config.toml
n_layer = 12
d_model = 160
n_head = 2
n_kv_head = 2
head_dim = 64
d_mlp = 960
vocab_size = 4704
activation = "relu"
norm = "layernorm"
norm_place = "pre"
norm_eps = 1e-05
positions = "learned"
qk_norm = true
attn_scale = 0.178
bias = "all"
tie_embeddings = false
parallel_block = false
init = "uniform"
init_std_qkv = 0.0347
init_std_o = 0.0
init_std_up = 0.0347
init_std_down = 0.0
optimizer = "adamw"
lr = 0.0015
lr_mult_qkv = 0.7
lr_mult_o = 0.942
beta1 = 0.95
beta2 = 0.95
lr_head = 0.00501
grad_clip = 0.5
warmup_steps = 391
schedule = "wsd"
decay_fraction = 0.94
decay_shape = "linear"
final_lr_fraction = 0.0
batch_tokens = 8192
seq_len = 256
doc_mask = true
z_loss = 1e-05
train_tokens = 117000000
steps = 14283
dataset = "wikipedia_en"
MLP neurons of a small language model. Each row is named by its layer, matrix (up: input weights) and neuron, and shows model dimensions 0-127. Each number is 128 + 24 x the weight over its row's rms, rounded and kept within 0 to 255.
After each neuron's rows, "fires on" lists the tokens most often at its 100 highest values on Wikipedia text that the model never trained on. A number after a token or word is its count.

L2.up540 [128 118 137 131 151 141 132 120 119  60 162 156 142 101 136 147 131 115  88 111 131 136 147  89 132 124 136 119 101 121 148 127 106 143 153 105 129  77 118 144 152 132 137 121 152 101  72 130 162 106  95 112  95 115 104 111 136 103 128 106 157 145 165 126 108 141 102  97 126 117 130 143 143 145 155 127 161 119 145 100  96  99 108 134 109 154 101 149 145 105  93 149 160 130 133 111 131  93 155 145 147 112 117  99 109 158  88 173 115 116 114 114 171 122 129 161 127 149  97 104 124 138 130  89 116 133 117 139]
fires on: "\n\n" 47, ".\n\n" 38, ")\n\n" 13

L8.up643 [105 106 163 108 106 117 137 160 144 118 173 101 143  60 116 123 154 116 125 115  99 143 110 132 152 143 164 126 112 120 144 148 132  70 158 154 152 124 108 127 140 120 102 110 114 133 106 123 174 176 104 104  77 133 138 119 177 143 149 153 135 150 118 100 132 153 156 140 129 167 129 122 152  90 131 138 119 138 119 168 178  85 138 101 121 106 132 113 120 119 124 164 132 127 110 126 130 126 104 119  93 146 115 137 132 110 142 122 124 110  91 128 100  93 116 129 119 136 124 108 126 130 122 149  95  94 136 180]
fires on: " in" 56, " (" 15, ":" 15, "^{" 5, "," 4

L2.up506 [136 106  80 121 136 135 148 181 181 128 132 116 157 136 143 166 115 150 169 136 126  87 138  92 142 174 151 102 129 151 105 148 136 144 107 149 108 127 103 132 146  95  90 137 175 165  73 122 146  88 139 116 139 144 115 115 130 131 123 150 101 179 114 105 109 158 151  65 135 185 115 140 144 125 111 135 134 135 102 112 151 130 120  54 146 134 135 101 142 109  76 137 124 159 133 144 108 139 118 113 121 122 111 148  93 141 102 104 180 126 159 129 138 114 135 177 104 119 125 144 113 123 124  96 114 137 111  89]
fires on: "6" 20, "ent" 14, "7" 12, ":" 5, " E" 5, "ative" 4

L8.up333 [ 82 137 130 114 131 121 122 107 141  76 122 109 111 123 141 106 133 161 112 163 110 135 105 127 162 157  98 140 112 164 156 137 146  92 137 141 140 111 106 105 125 140  91 147 154 124 113 144 177 121 112 121 127 183  99  92 133 125  86  86 125 184 116 161  90 140 128 150  92 121 146 102 139 137 153 113 139 129 152 166 156 128 116 106 114  90  98 100 140 109 135 180 153 156  65 142  96 111 114 103  97 105 121 134 124 132 163 133 112 136 117 111  87 122  87 109 145 129 124 116  99 146 119 104 101 153 147 110]
fires on: " " 52, " in" 29, " the" 8, "ent" 7

L4.up53 [100 115  89 146  96 109 120 153 143 117 127 142 115 105  89 145 171 147 122 145  75 113 140 118 125 141 139 110 101 126 145 149 169 112 138 160 177  84 135  91 115 119 151 117 116 128  96 125 122 177 133 103  80 149 170 147 115 141 142 167 129 146 136 118 114 133 173 125 137 155 139 140 157 113  69 141 117 132 115 135 155 112 106 128 145 133 131  93 122 106 126 168 130 127 103 104 114 146 134 203 112 169  87 146 102 119 145 162 169 101 132 129 113 151 104 112 109 137 116 144 131 100 108 159 112 130 111 109]
fires on: " in" 70, " mi" 16, ":" 5, "In" 4

L9.up884 [ 93 173 112 122 129 128 126 114 112 109 143 124 129  89 132 125 153 154 112 174 116 123  90 145 163 150 181 141 134 148 109 138 122 137 157 112 186  52 133 133  96 166 134 153 161 134 163 149 141 127 113 108  92 145 107 112 162 163 110 121 138 144 114 125 130 103 112 137 120 113 161  97 137  83 134 122 163  70 130 154 136  91 117 135 133 154 120 124  99 152 114 115 157 113 147 128 117  90 128 141 135  82  76 140 134 156 131 138 192 117 116 110 123 156 111 119 159 149 115 128 108 165 114 121 141 117 134 149]
fires on: " the" 19, "|---|---|---|---|---|---|\n" 13, "|---|---|\n" 11, " " 9, " in" 8, " of" 6

L2.up297 [129  98 122 154 152 157 116 124 125  77 147 127 160 128 160 120 134 115 107 126 146 107 151 125 115 108 146 155 128 133 153 103 139 105 140 122 132 121 123 169 133 137  97 113 145 130 135 158 181  97 114 140  67  91 102 167 193 132 148 111 136 137 124 158  95  93 127 116 101 107 114 152 126 122 132 123 157 131 125  99 161 137 105 121  95 126 128 161 114 137 116 136 151 137 139 137  79 127 144 196 156 129 140 115 117 111 118 127 166 104 137 126 141 160 111 149 132 112 114  79 133 113 156 107 102 103 130 141]
fires on: ":" 46, ";" 37, "\n" 9

L9.up78 [ 97 121  93 114 109 142 121  78 144 113 159 121 154 101 169 158 135 149 147 123 107 124 116 145  78 183 143 121 115 100 134 133 124 149 131 116 111  89 128 140 179 115 152 162 122 130 112 115 115 169  88 102  84 141 107 106 114 113 108 140 137 169 116 109 103  90 152 149 101 153 126 162 152  91 146 112 155 144 100 153 121 130 119 132 164 119 136 121 161 123 105 134 119 141 148 132  82 128 125 201 111 150 132 152 117 156 132 151 129 133 113 150  98  81  82 126 109  94  73 139 128  93  96 120 120  86 118  69]
fires on: " of" 81, " in" 10, ":" 6

L4.up757 [117 147  61 113 131  84 141 118 154 121 138 121 110  93 148 133 106 124 154 130 128  89 169 123 128 109 141 114 103 100  95 129 142 121 132 153  97 129 107  88 143  96  73 140 135 113 111  91 117 172 154 141 108 100 144 108 127 164 130 144  96 123 144 129  86 184 146 169 144 193 187 126 132  90 131 121 140 121 139 147 122 146 132  66  94 157  93 161 123 143 116 137 138 133 101 155 131 108 124 146 115 123 127 134 134 129 134 163 140 148 159 117 165  91 133 124 116 100  79 143 191 122 170 135 142 139 121  97]
fires on: "," 28, "7" 26, "8" 15, "6" 8, "9" 7, "5" 6

L2.up237 [148 161  98  96 140 132 104 153 148 138 118 149  99  97 101 170 120 109 120  84 133 132 133  93 148 152 155 137 156 110 113 160 150 117 139 138 138 101  68  93 122 129 144 123 143 157 113 103 125 148 175 129 134 179 143 115 150  59 125 156 104 125 147 106 110 150 117 147 125 179 153 153 151 101 134 126 110 141 162 165 152 124  98 161 141 110 101  98 164 180  69 148 127  97 107 163 143 128 131 116  93 154 148 124 157 149 136 109  62 138 110 146  78 126 120 136 122 126 124 117 124 148 117 134 157 113 113 122]
fires on: "′" 21, " ISBN" 9, " ant" 7, " mult" 6, " due" 6, " £" 5

L4.up419 [149 134 102 129  97 103 113 181 112  85 142 148 104 107 163 145 105 132 132 152 141 117 118 134 136 128 165 121 175 137 123 163 127  86 139 148 142 147 110 108 167 158 143 128 159 147  94 115 130 137  88 121  73 122 119  98 179 121 123 107  87 122 137 146  85 154 138 150 134 135 122 147 105 145  81 114 105 109 111  90 134 137 131 115 114 161 127 145 164 122 101 128 139 120 138 117  89 115 132 124 134 122 115 147 102 130 104 128 178 116 140 115 110 129 141 106 164 186 130 145 175  86 169 127 113 120 103 170]
fires on: " |" 100

L4.up21 [144 139 118 174 115 137 126 109 156 115 131 109 125 128 125 109 126 135 128 121 128 139 162 125 120 143  90  66 137 126 164 137 125 138 193 157 107 136 105 167 147 104  83  91 134 137 107  93 118 132 146 123 144 141  94 147 105 145 126 151 108 154 123 136 119 179 161 103 127 119 196 117 139 115 122 139 129 145 123 139 157 144 138  84 122 115 126 126  85 170 130 137 108 118 112 123 133 126 151 165  87 137 117  81 130 122 149 153 121 124 143 151 135 127 139 156  78 177 119 163 127 115 114 161 136 119 169 124]
fires on: " n" 43, "N" 33, "D" 16, "\"" 7

L8.up644 [129 131 124 109 104 129 129 150 120 104 232 125 133 121 114 149 112 125 166 121 125 126 146 137 126 113 105 127 121  90 136 176 141 148 108 136 146 133 109 125 111 128  86  98 128 146  84  67 134 103 151 111 153  99 146 143 136  87 103 138 125 149 154 136 129 154 135 140 140 143  96 138 152  98 152 129 112 125 129 131 119  91 119 130 153 136 142 137  87 156 159 101 150 143 133 201 105 123 206 123 150 110  99 153 167 118 111 116 124 131 159 165 145 104 166 133 114  98 111  78 120 138  94 117 140 121 135 117]
fires on: " a" 32, "8" 6, "7" 6, "4" 5, "3" 5, "5" 5

L8.up458 [122 141 108 134  90 106 104 154 137 108 156 139 158 120 158 141 133  92 122 129 142 124 113 115 138 133 159  96 169 133 140 159 107  99 155 106 132 153 112 123 152 138 105 149 128 118  67 128 163 167  59 114 105 142 137 119 122 146 111 132 117 125 164 155 104 141 102 133 136 119 164 118 130 136 159 131 129 140 123  92 148 147 153 101 100 147 131  78  98 141 115 118 164 151  81 127 116  95 175 155 122 103 130 121 133 161 123 127 150 147 122 136 126 131 152  91 129 141 109 154 130 161 130 100  92 124 131 142]
fires on: "." 96

L2.up225 [138 159 125 163 107 133 118 104 142 102 143 146 153 128 136 139 111 130 104 150 135  69 144 114 130 159 129 140 127 134 111 155 135 108 119 135 104 107 122 110 124 146  80 189 105 154  86 152 104 150 155 109 134 116 121  90 136 107 108 116 118 136 105 128  95 177  78 148 129 203 100 161 116 125 138 132 151  99 130 122 146 101 131  81 116 138 119 121 141 118 120 144 125 125  96 167 125 137 123 123 125 201 115 152 109 125  68 118 117 162 131 122 135 109 121 139  75  98 101 161 143 141 141 125 117  77 129 135]
fires on: " L" 15, "6" 14, "7" 12, " Val" 11, " O" 10, "8" 7

L2.up234 [148  93 135 122 177 106 122 124 169  87 127 145 154 151 120 169 123  94 148  99 143 110 145 117 124 108 138 135 174 144 197 128 117 124 137 146  99 101 116 142 160 126 132 148 153 107  91  86 140 124  86 101  90 158 122 122 158 122 162 118 138 159 171  88 117 127 136 127 115 106 111 131 176 139 135 112 107 120  94 125 146 110 125 130  97 116 125 107 148 117  88 143 121 108 100 118 111 124 157 142 105 118  96  61  95 111 141 134 124 134 106 138 150 142 133 131 143 157 110 136 109 128 102 152 130 157 105 141]
fires on: "\n\n" 41, ".\n\n" 20, ")\n\n" 10, " as" 8, "\"" 7, ";" 7

L4.up471 [125 151 140 138  95 140 129  87 125 129 157  99 147 137 112 107 157 152 120 119 129 114 136 138 119 179 106  39 129  72 127 146 128 134 125 116 111 131 152 113 168 111 151 179 183 151 110  70 133 120 123  93 138 139 125  88  83  87 108 124 115 150 118 133 104 108 130 122 133 145 158 123 132 132  99 128 138 110 133 133 127 149 109 160 142 155 114  97 131 107 147 111 114 147 122 181 137 120 109 123 144  83 125 124 176  99 112 164 122 165 148 146 143 158 140 161 123 101  96 152 111 107 114 112 147  91 141  87]
fires on: "ri" 56, "ate" 23

L4.up210 [146 102 145 107 100 113 130 166 139 116 147 153 131 140 154 137 128 115 157  96 123 146 167 102  95 148 133  80 120 147 164 175  93 119 129 143 131 129 117 116 125 124 142 146 142 123  92 115 139  95 160 149 129 158 141 137 129 121 132 155 135 136 185 113  89 140 121 134 129 145 164 174 133  97 109 148 129 146 108  62 110 113 125 115 129 117 121 110 146 118 154 140 144 115  54 111 121 108 162 149 110 161 114 113  81 136 109 120 144 161  89 103 116 110 120 120  80 173 109 155 166 145 133 129 149 125 136 151]
fires on: "'" 52, "\"" 42

L8.up125 [122 104 134 153  69 116 129 133 163 122 121 110 130  91 119 134 119 118 108 136 155 100 101 122 144 114 185  78 139 122 121 130 117  79 147 166 142 148 105 152 186 145 119 117 117 134 104 111 145 187 139 137 129 132  91 122 111 185 118 131 123 130 169 169  84 185 127 132 124 157 180 107 151 121 166 142 122 124 131 115 137 137 124 122  94 173 124 168 115 207  94 112 136 146 105 139 105 111 120 149 152 106 130  83 122 125 125 128 137 123 136 132 137 148 124 123  89  92  91 110 143 131 159 110 112 145 134 133]
fires on: "," 48, "." 37, ".\n\n" 14

L9.up407 [138 124 110 130 135  80  65 122 152 135 162 145 126 110 176 137 123 153 107 154 128  84 149 129 109 152 110 126 144  90 141 120 140 135 151 144 129 113 122 163 132 102 137 142 148 167  81 128 110 149 131 149 136  91 149 165 130 135 114 174 133 121 111 113 110 122 119 114 111 117 129  82 154 111 120 110 144 135 131 150 130 129 128  99 115 165 136 132 110 182 155 109 139 108 119 158  79 122 117 139 107 110 127  99 118 112 138 142  79 119  87 116 143 131  88 100  71 158 109 165 141 111 139  77 100 162 161  98]
fires on: " p" 15, "p" 10, "9" 10, " |\n" 10, "0" 9, " P" 6

L2.up925 [144 112 106 128 127  69 102 122 164 137 131 125 119 138 115 210 115 130 169 114 136 117 139  86 132 131 144 129 119 128  95 140 141 115 100 113  86  88 103  88 117  78 129 150 138 173  77 101 105 116 158 116  95 190 108  99 119 134 155 146 108 134 138 120 134 136 102  82 133 174 140 193 161  96 149 113 105 138 135 162 144 121 106 137 133 120 116 127 162 136 108 173 128  92  98 146 140 143 125 128 164 169 127 124 161 127 133 139  97 145 141 133 110 111 126 132 136 129 132 129 134 152  73 108 157 127 117 115]
fires on: "′" 20, " IS" 12, " ISBN" 10, "IN" 8, " population" 7

L2.up597 [140 101 132 135 141 134 111 139 142 110 138 138 109 157 125 144 127 120 153  96  69 113 131 104  89 125 131 108 161  98 191 126 127 119 121 134 127 135 116 126 188 156 112 127 134 107 110 125 174 100  97 136 120 144 129 153 148 119 122 162 117 124 182  52 125 123 158 103 124 112 146 132 136  85 133 119 105 143  76 122 118 150 117  89 130 119 146 116  96 127  84 136 128 138 107 111 128 114 139 131 128 109 148  86  99  89 130 150 146 124 118 118 164 149 155 142 131 169 128 167 146  87  68 123 118 102 109 105]
fires on: " as" 46, ":" 22, "th" 8, "\"" 6

L9.up583 [134 115  93 137 122 142  92 104 141 130 133 136 123  85 142 110 117 126 105 149 156 153  98 134 122 126 152 121 146  96 140 137 181 106 185 120 135 122 140 121 129 134  82 125 138 122 148 134 123 125 148 132  87  73 164 144 177 133 143 136  94  93 113 132 133 160 144 137 123 138 130 118 120  87  84 147 135 137  81 130 103 138 123  88 111 159 108 136  92 132 152 124 112 154 100 111  95 132 164 216 159 109 114 136 160 131 136 112 137 124  98 133 120  88 115 159 110  99 106 108 150 125 128 109 133 155 134 164]
fires on: "-" 28, ":" 16, " -" 7, " \\" 7

L8.up899 [ 74 130 134 102  91 119  80 113 107 100 152 169 166 131 135 141 133 170 121 175 108  60 127 133 129 149  87 122 119  95 100 114 132 152 135 176 150 135 125 125 124 121 127 128 142 178 134 149  64 125 129  84 124 144 133 104 116  91 145 154 170 151 109 160 132 130 107 110 129 142 125 122 127 115  62 132 127 110 124  98 119 112 113 129 120 136 136 168 129  98 100 162 175  95 100 133 102 106 141 119 101 127 145 155 129 129 129 168 109 152 120 182 140 145 114 159 119 111 119 152 134 119 132 131 108 105 161 110]
fires on: "o" 44, "u" 35, "e" 10, "ra" 5, "ri" 5

L2.up728 [149 148 125 122  99  94 126 131 123 114 176 123 143 119 108 151 104 133 119 144  93 111 107 144 152 138 133 128 142 140 120 161 127 125  90 132 134 127 102 117 170 146 107 132 192 141 101 124  81  93 112 132  71 128 133 174 144 145  86  80 111 117 117 157 130 145 108 130 130 140  93 162 115 149 107 141 112 105 124 106 128 121 119 113 101 162 104 138 176 110 147 171 154 159 148 143 140  86 133 147 118 129 130 133  97 149  93 145  94 135  76 128 137 129 130  92 106 132 117 136 136 130 144 153 118 117 134 130]
fires on: " |" 57, " |\n" 43

L8.up76 [145 115 127 166 140 125  99 141 120 123 169  98 137 123 118 169 194 128 102 110 100 104 127 135 135 143 102  98 178 115 151 116 137 143 106 127 116 141 130 142  74 157 129 153 129 127  72  88 132 132 126 138 133 164 144 173  90 150 130 155 113 134 115 158 114 133 106  97 129 114 113 126 132 113  91 118 150 110 130 101 155 138 108 150 106 200 125  94 139 106 102 178  99 149 145 139 111 134 125 123 122 143 153 141 157 101 142 136 101 162 115 142 124 151 139  79 120 131 119  96 142  79 115  76 134 132 125  80]
fires on: " by" 39, "m" 6, "e" 5, "ac" 4, "ike" 4

L9.up486 [105 123  96 156 121  93 136  98 114 109 146 112 189 121 139 109 179 152  94 143 135 117 127 115 106 145 107 138 182 122 112 111  97 140 165 163 135 117 138 134 155 129  93 130 136 109  65 111 140 144 124 138 155 127 131 155 103 123 106 164 146 170 122 142 117 124 129 133 100  92 145 117 139 139 149 125 152 141 114  86 128 138 131 123 179 145 126 135 104 169 164 184 100 105 103 146 135 138 133 131  61 101 132 107 159 103 120 104 115 109 102 126  95 173 141 151 139 121 121 120  59 174 112 169  93 145 116 101]
fires on: " N" 25, " n" 20, "n" 13, "i" 7, "N" 7

L9.up169 [144  98 157 130 132 100  79  96 128 126 144 146 133 122 113 108 129 109 152 136 107 124 134 104  81 124 119 156  84 124 150 148 127  96 177 130 105 133 104 174 170 139 157 105 117 145 113 136 185 145  97 125 113 120 121 126 128 154 115 109  86 108 127 112 151 158 142  80 154 146 146 115 136 119 107 146 166 116  95 144 107 149  89  88 191 148 132 138  84 136 117 139  95 116 138 109 130 128 126 176 153 112 112 103 134 100 132 118 119 150  76 127 139 152 106 137 117  85 151 146 106 129  98 104 108 138 143 125]
fires on: "O" 17, "G" 16, " sc" 13, " sh" 12, " w" 8

L9.up625 [120 134 143 134 124 114 104 126 115 142 166 145 169 139 104 106 177 172  84 121 165 143  93 136 119 122 134 117 144 126 114  89 131 157 149 167 177 136 108 124 130 143 120 111 127 125 132 120  93 122 162  97  88 135 139  89 141 128 130 133 105 172 102 134 110  93 141  98 126 147 140 143 115 116  75 141 119  89 117 153 158  76 153 120  88 127 125 106 157 106 103 148 145 115 141 118 133 139 126 144  90 130 105 105 185 147 108 145 108 153 126  93 137 160  94 121 159 133 134 149 130 115 133 121 106 119 146 147]
fires on: "a" 47, "u" 11, "ra" 10, "o" 8, "e" 5

L4.up400 [140 139 112 131  61 134 151 140 143 156 142 170 150  98 144 119 110 115 172 146 118 119  98 129 123 104 146 125 133 171 131 108 116 146  97 166 100 116 107 141 120 120 115  91 126 115 124  98 148 167 145 147 152  86  90 125 152 140 113 156  79 141 144  88  90 155 179 143 138 115 154 133 150 152 118 119 137 138  95  97  92 106 116  92  97 141 138 147 146 184  73 141 119 159 104 137  69 112 105 138 127 123 126 140 122 127 118 148 145 115 105 158 120 132 121 152  96 144 116 132 123 145 107 132 116 119 167 156]
fires on: " of" 55, ":" 18, "," 8, " known" 4

L4.up94 [139 122 112 158 136 134 135 133 145  98 126 141 136  98 152 114 139 116  82 141 140 140 168  91 164 124 161 144 117  98 137 104 120  85 120 151 129  99 119 138 169 129 114 111 122 135  92 135 156 119 140 124  86 125 124 161 129 212 132 106 117 134 124 139 140 177 129 168 115 119 129 139 135 152 143 134 165 129 127 121 126 157 128 110 120 149 137 162 147 137 115 105 124 140 150 119 137  96 146 143 102 170 128 138 151 104 140 180 122 111 102 124 109 151 122 114 136 127  95 199 165 147 165 198 125 155 112 140]
fires on: "2" 50, "7" 14, " There" 11, "1" 7, " there" 4

L9.up812 [140  72 140 119 136 111 107 130 173 137 163 126 130 122 120  84 117 175 134 137 103 121 126 125 132 113 117 137 132 130 125 138 131  78 166 112 146 134 111  82 117 108  92 120 161 141 102  96 119 129 123 113 133  96 112 143 133 175 136 114 108 181 125 111 107 130 104 139 115 113  95 108 149  85 140 143 156 107  86 151  98 128 147 154 132 149 119  71  86 156 135  98 107 124 146 127 111 126 123 108 123  71 110 122 109 136 126 122 123 141 133 124 182 131 120 106 149 106 115 144 123 154 149 123  62 120 100 110]
fires on: "th" 36, "f" 16, "at" 9, " life" 9, "ph" 9, "art" 5

L8.up268 [162  94 147 175  93 114 140 129 144 105 119 116 130 107 134 141  98 119 169 122 132 116  95 138 132 126 143 148 192 129 183 138 155 107 136 196 124 133 147 126 176 114 117  86 137 119  91 107 167 136 135 115 119 128 142 113 126 152 136 119 104 132 150 169 113 108 138 123  97 137 117 141 148  87  95 120 110 120 122 106 165 130 117 106  95 112 135 158 147 119 138 116 136 113 101 130 100  96 137 164 143  99 152 116 103 127 124 106 167 131 108 127 128 155 128 171 134 146 116 120 157  96 124 126 136 131 103 104]
fires on: "," 29, " (" 19, "\"" 17, ")," 11, "\"," 11, ";" 4

L9.up863 [141 125 102 119 136 121 113 125 138 145 137 143 153 140 100  86 163 146 101 123 117 110 104 100 140 141 150  98 151  58 108 138 136 147 145  94 138 157 130 113 120 100 194 170 146 130 164 114 137 101 154 121  86 177 104 142  99 111 106  76 139 179 162 130 145 106 146 134 112 148 134 110 121 110 126 127 123  85 140 101 159 105 142 146 138 155 107 134 147 103 112 134 181 178 135 159 125 108 141 157 198 101 137 134 159 115 100 188 127 155  89 135 133 160 130 124 110 100 111 132  96 129 142 121 160 124 108 112]
fires on: "ra" 22, "ri" 21, "ia" 8, "ie" 5, "ze" 4, "e" 4

L9.up370 [ 98 108 105 129 142  45 137 123 126 116 125 166 130 112 157 144 175 106 149 127 143 143 165 117 115 126 133 131 105 117 155 137 146  98 118 142 151 116 135 114 160 125 157 156 134 119 112 114 133 169 123 133 141  96 114 111 154 128 124 126 114 122 163  98 129 113 118  74 117 107 202 127 149 144 121 177 104 127 122 112 131 140 109  81 121 126 146 139 132 187 145 129 104  83 127 118 132 113 117 145 139 104  98 116 124 128 167 131 129 160  89 135 166  91 130 109  70 126 100 166 152  95 123 119  87 108 168 124]
fires on: "P" 47, "p" 22, "-p" 13, " P" 11, "-P" 6

L9.up432 [139  91 163 144 138  96 126 108 123 132 142 115 199 111 131 140 105 144 135 115  95 117  94 124 170 147 129 134 134 149 123 151 119 125 142 122 138  99  96  94 108 106  88 142 150 150 168 101 107  83 163  84 108 139 139 116 139 126 126 125 121 180 172 146 107 180  91 119 155 118 149  94 143 120  74 157 144 118 130  96 136  83 142 112 138 182 120  99 150 136 125 124 115  97  93 119 132 142 157 137 138 122 142  93 180 122 135 145 167 125 127 169  82 126 120 131 115 114 104 176 152 140 175 129 125 115 117 140]
fires on: " |" 45, "-" 17, "|" 6, "w" 5

L4.up74 [120 163  74 124 136 127 153 132 138 137 105 124 156  99 135 108 123 121 131 142 121 121 135  97 159 135  91 125 148 157 146 127 126 164 145 151 137  99 129 142 125 124  55  88 121 124 124 123 146 135 169 134 142 117  90 169  87 143 133 112 126 142 105 149 100 149 112 141 117  97 170 131 136 142 100 157 160 118 112  95 123 122 126  96 116 139 118 141  94 170 128  95 144 108  74 149 142 136 135  99  97 140 137  53 152 109 172 149  68 104 163 153 135 102 147  97 118 145 132 108 111 164 121 167 102 122 153 125]
fires on: " N" 52, " n" 45

L9.up728 [156  73 136 155 106 150 127 122 140  94 162 137 106  99 131 153 133 143 106 112 131 102 188  94 131 161 147 108  90 140 134 148 130 118 173 155 123 118 129 143 175 158 134 137 159 128  97 131 110 145 119 114  83 108 126 134 146 175 138  86 110 131 138 121 104 141 137 126 100 122 127 141 150 129 108 154 140 127 102  85 144 146 132 105 136 107 143 155 128 108  91 117 127 129 150 124 104 136 162 177 135 152 101 139  85 176 118 140 180 120 136 143 109 110 118 142 134 132  87 129 157 180 123 174 110 100  84 151]
fires on: "2" 22, "1" 20, "0" 9, "8" 7, "9" 7

L4.up297 [135 150 120 165 114 139  89 181 186 104 145 184 162 119 170 109 145 100 126 130 153 131 149 103 129 115 141 137 140 136 117 144 122 120 109 125 119 140  91 123 140 114 127 124 133 133  87 138 177 151  94 144  77 112  70 117 163 209 124 142 100 127 186 124  99 138 114 149 131 118 126 143 152 121 139 105 118 134 126  83  98 121 134 113 132 149 128 138 108 132 104 110 111 124  64 124 104 120 101 136 190 122 149 112  96 139 133 129 142 125 106 130 117 171 117 109 125 152 112 133 156 100 139  84 125 137 125 155]
fires on: "." 100

L9.up915 [137 100 141  89 104  77  77 126 160 130 121 135 139  96 168 125 113 128 116 177 133  84  90 118 121 159 134  98 127 100 155 174 142 118 103 148 118 131 117  99 117 110  89 119 141 171 117 111 129 131 133 139 131 159 131 100  95 124 125 149  99 151 153 148 112 145 151 128 129 197 191 147 137 112 127 118 135 125 127 114 118 133 141 116 179 153 126  82  97 109 140 118 130 124 145  95 114 113 121 131  85 121 113 131 142  85 122 131 161 141 123 160 104 142 125 108 131 174  91 117 160 138 165 109 154 117 143 108]
fires on: "-" 19, "c" 18, "\n" 7, " in" 7, "|" 6

L4.up951 [122 118 128 151  90 143 126 167 160 117 140 142 145 112 138  79 116 118 114 122 119 106 137 120 118 117 138  69 131 131 191 145 138  83 136 133 116 125 117 121 155 122  87 117 175  96 132 130 166 137 160 149 126  94 144 161 148 153 143 145 122 143 188 133 120 205 162 142 110 122 135 133 131  96 138 137 145 128 155 112  89 128 113  86 110 132 127 141 121 146 124 133 132  92  94 129  90 120 115 181 179 100 138 128 129 130 119 151 157 122 127 138 127 145 113  88  91 138  76 142 166 117 126 124 143 107 122 151]
fires on: ":" 73, "'" 16, " ." 4

L4.up83 [143 123 108 156  99  99 123 139 110  90 157 147 124 138 154 133  97 146 132 138 131 114 131 143 143 137 150 146 177 121 121 173 123 100  99 120 167 133  94 117 188 154 172 100 154 130 106 127 119 119 124 104  68 116 124 121 189 134  69 111  94 134 137 151  92 147 138 142 129 127 124 179 115 151  94 122 110 113 115  59 128 127 133 133 103 140 118 152 148 135 125 152 156 126 136 132 118  89 153 140 144 143 116 127 106 169 101 145 132 135 129 122 125 144 139 143  97 162 124 123 159  90 161 158 123 103 120 167]
fires on: " |" 93, "|" 6

L8.up142 [123 146 146 127  98 122 126  97 137  95 115 159 114 114 155 120 105 128 172 135 118 122 152 101 155 138  96 148 164 155 127 100 143 169 128 133 146 151 106 115 136 130 131 121 123 136 131 119 138 105 163 133 138 133 113 144 145 191 109 130 104 136  79 227 108 145 107 122 144  74 172  90 145 108 125 122 153 109 143 107 133 120 103  69  85 151 123 181  78 144 124 112 178 102  99 150 114 128 137 154 105  92 158  90 159 129 147 147  88 134 161 141 164 131 119 134 116 132 126 101 100 118 139 117 131 140 173 126]
fires on: " l" 40, " to" 19, "o" 8, " n" 5, "d" 4

L4.up133 [124 106 113 171  96 162 139 155 201 105 157 129 144 126 155 106 156 140 126 116 113 114 112 127 136 102 132 110 163 160 146 135 126  82 124 136 125 118 117 171 137 169  93 128 129 117 125 110 160 144 130 149 102  87  95 126 200 129 107  82 126 115 148 187  89 152 133 141  95 114 128 136 146 126 137  97 131 126 135 125 140 142 125 137 107 137 114 151 114 158 126 118 118 118 121 126  76 127 141 177 184 119 153 116 144 118 115 117 112  92 153 138 158 148  78  85 120 118  99 140 126  72 159 138 153 141 118 154]
fires on: "," 66, ":" 34

L8.up467 [125 112 140 117  86  99 123 166 145  99 139 119 107  90 143 160  90 133 136 158 145 144  79 107 142 123 168 114 147 147 121 159 118  95 121 167 119 114  75 130 119 124  89 131 143 132 110  99 124 162 118 121 144 161 112  85 124 131 128 116 128 150 158 179  87 116  98 140  99 141 166 103 161 125 132 138 132 103 147 143 155 133 132 123 115 163 129 137 136 166 100 118 149 108  77 118 117 131 119 136 128 108 139  83 134 156 134 126 108 137 120 158 153 130 150  90 111 152  86 186 119 188 196 112 136 155 120 151]
fires on: "," 31, "." 26, "==\n" 17, ".\n\n" 11, " ==\n" 5

L8.up314 [113 157 130 122 166 105 149 121 142 119 131 122 110 108 113 204 147 123 109 110  67 123 166 128  60 159 119 116 113 109 160 124 166 114 111 154 140 145 131 104 149 131 173 122 155 153 113  93 117 101 134  88 158 113 142 115 127 108 165 115 121 164 166 129 154 139 193 144 129 125 119 149 132 127 111 110 115 108 122 147  88  67 136 101 172 114 100 108 121 139 163 117 134 115 120 116 116 151 161 138  74 111 116 136 154 109 137 105 158 128 136 153 141 139 125 120 142 103 112 141 109  80 108 140 139 151  98 106]
fires on: "0" 19, "1" 17, "9" 15, "2" 15, " a" 14, "8" 6

L8.up679 [119 108 121 162  88 126 148 124 143  96 166 127 133  95 110 134 166 144 131 120 121 103 102 134 150 135 153 101 140 133 160 123 117  84 109 162 141 171 112 112 151 112 115 100 135 113  73  90 117 143 101 159 120 162 138 127  90 141 104 128 128 148  94 103 101 183 132 144 109 120 149 133 154 161 125 121 117 121 165 131 129 144 115  88 134 129 106  98 169 134 123 140 125 129 104 187  77 155  84  95 120 141 152 118 108 128 120 150  99 104 124 110 146 184 112 103  99 105 156 142 156 139 111  88  86 135 114 133]
fires on: "," 33, "1" 16, " in" 12, " " 8, " back" 5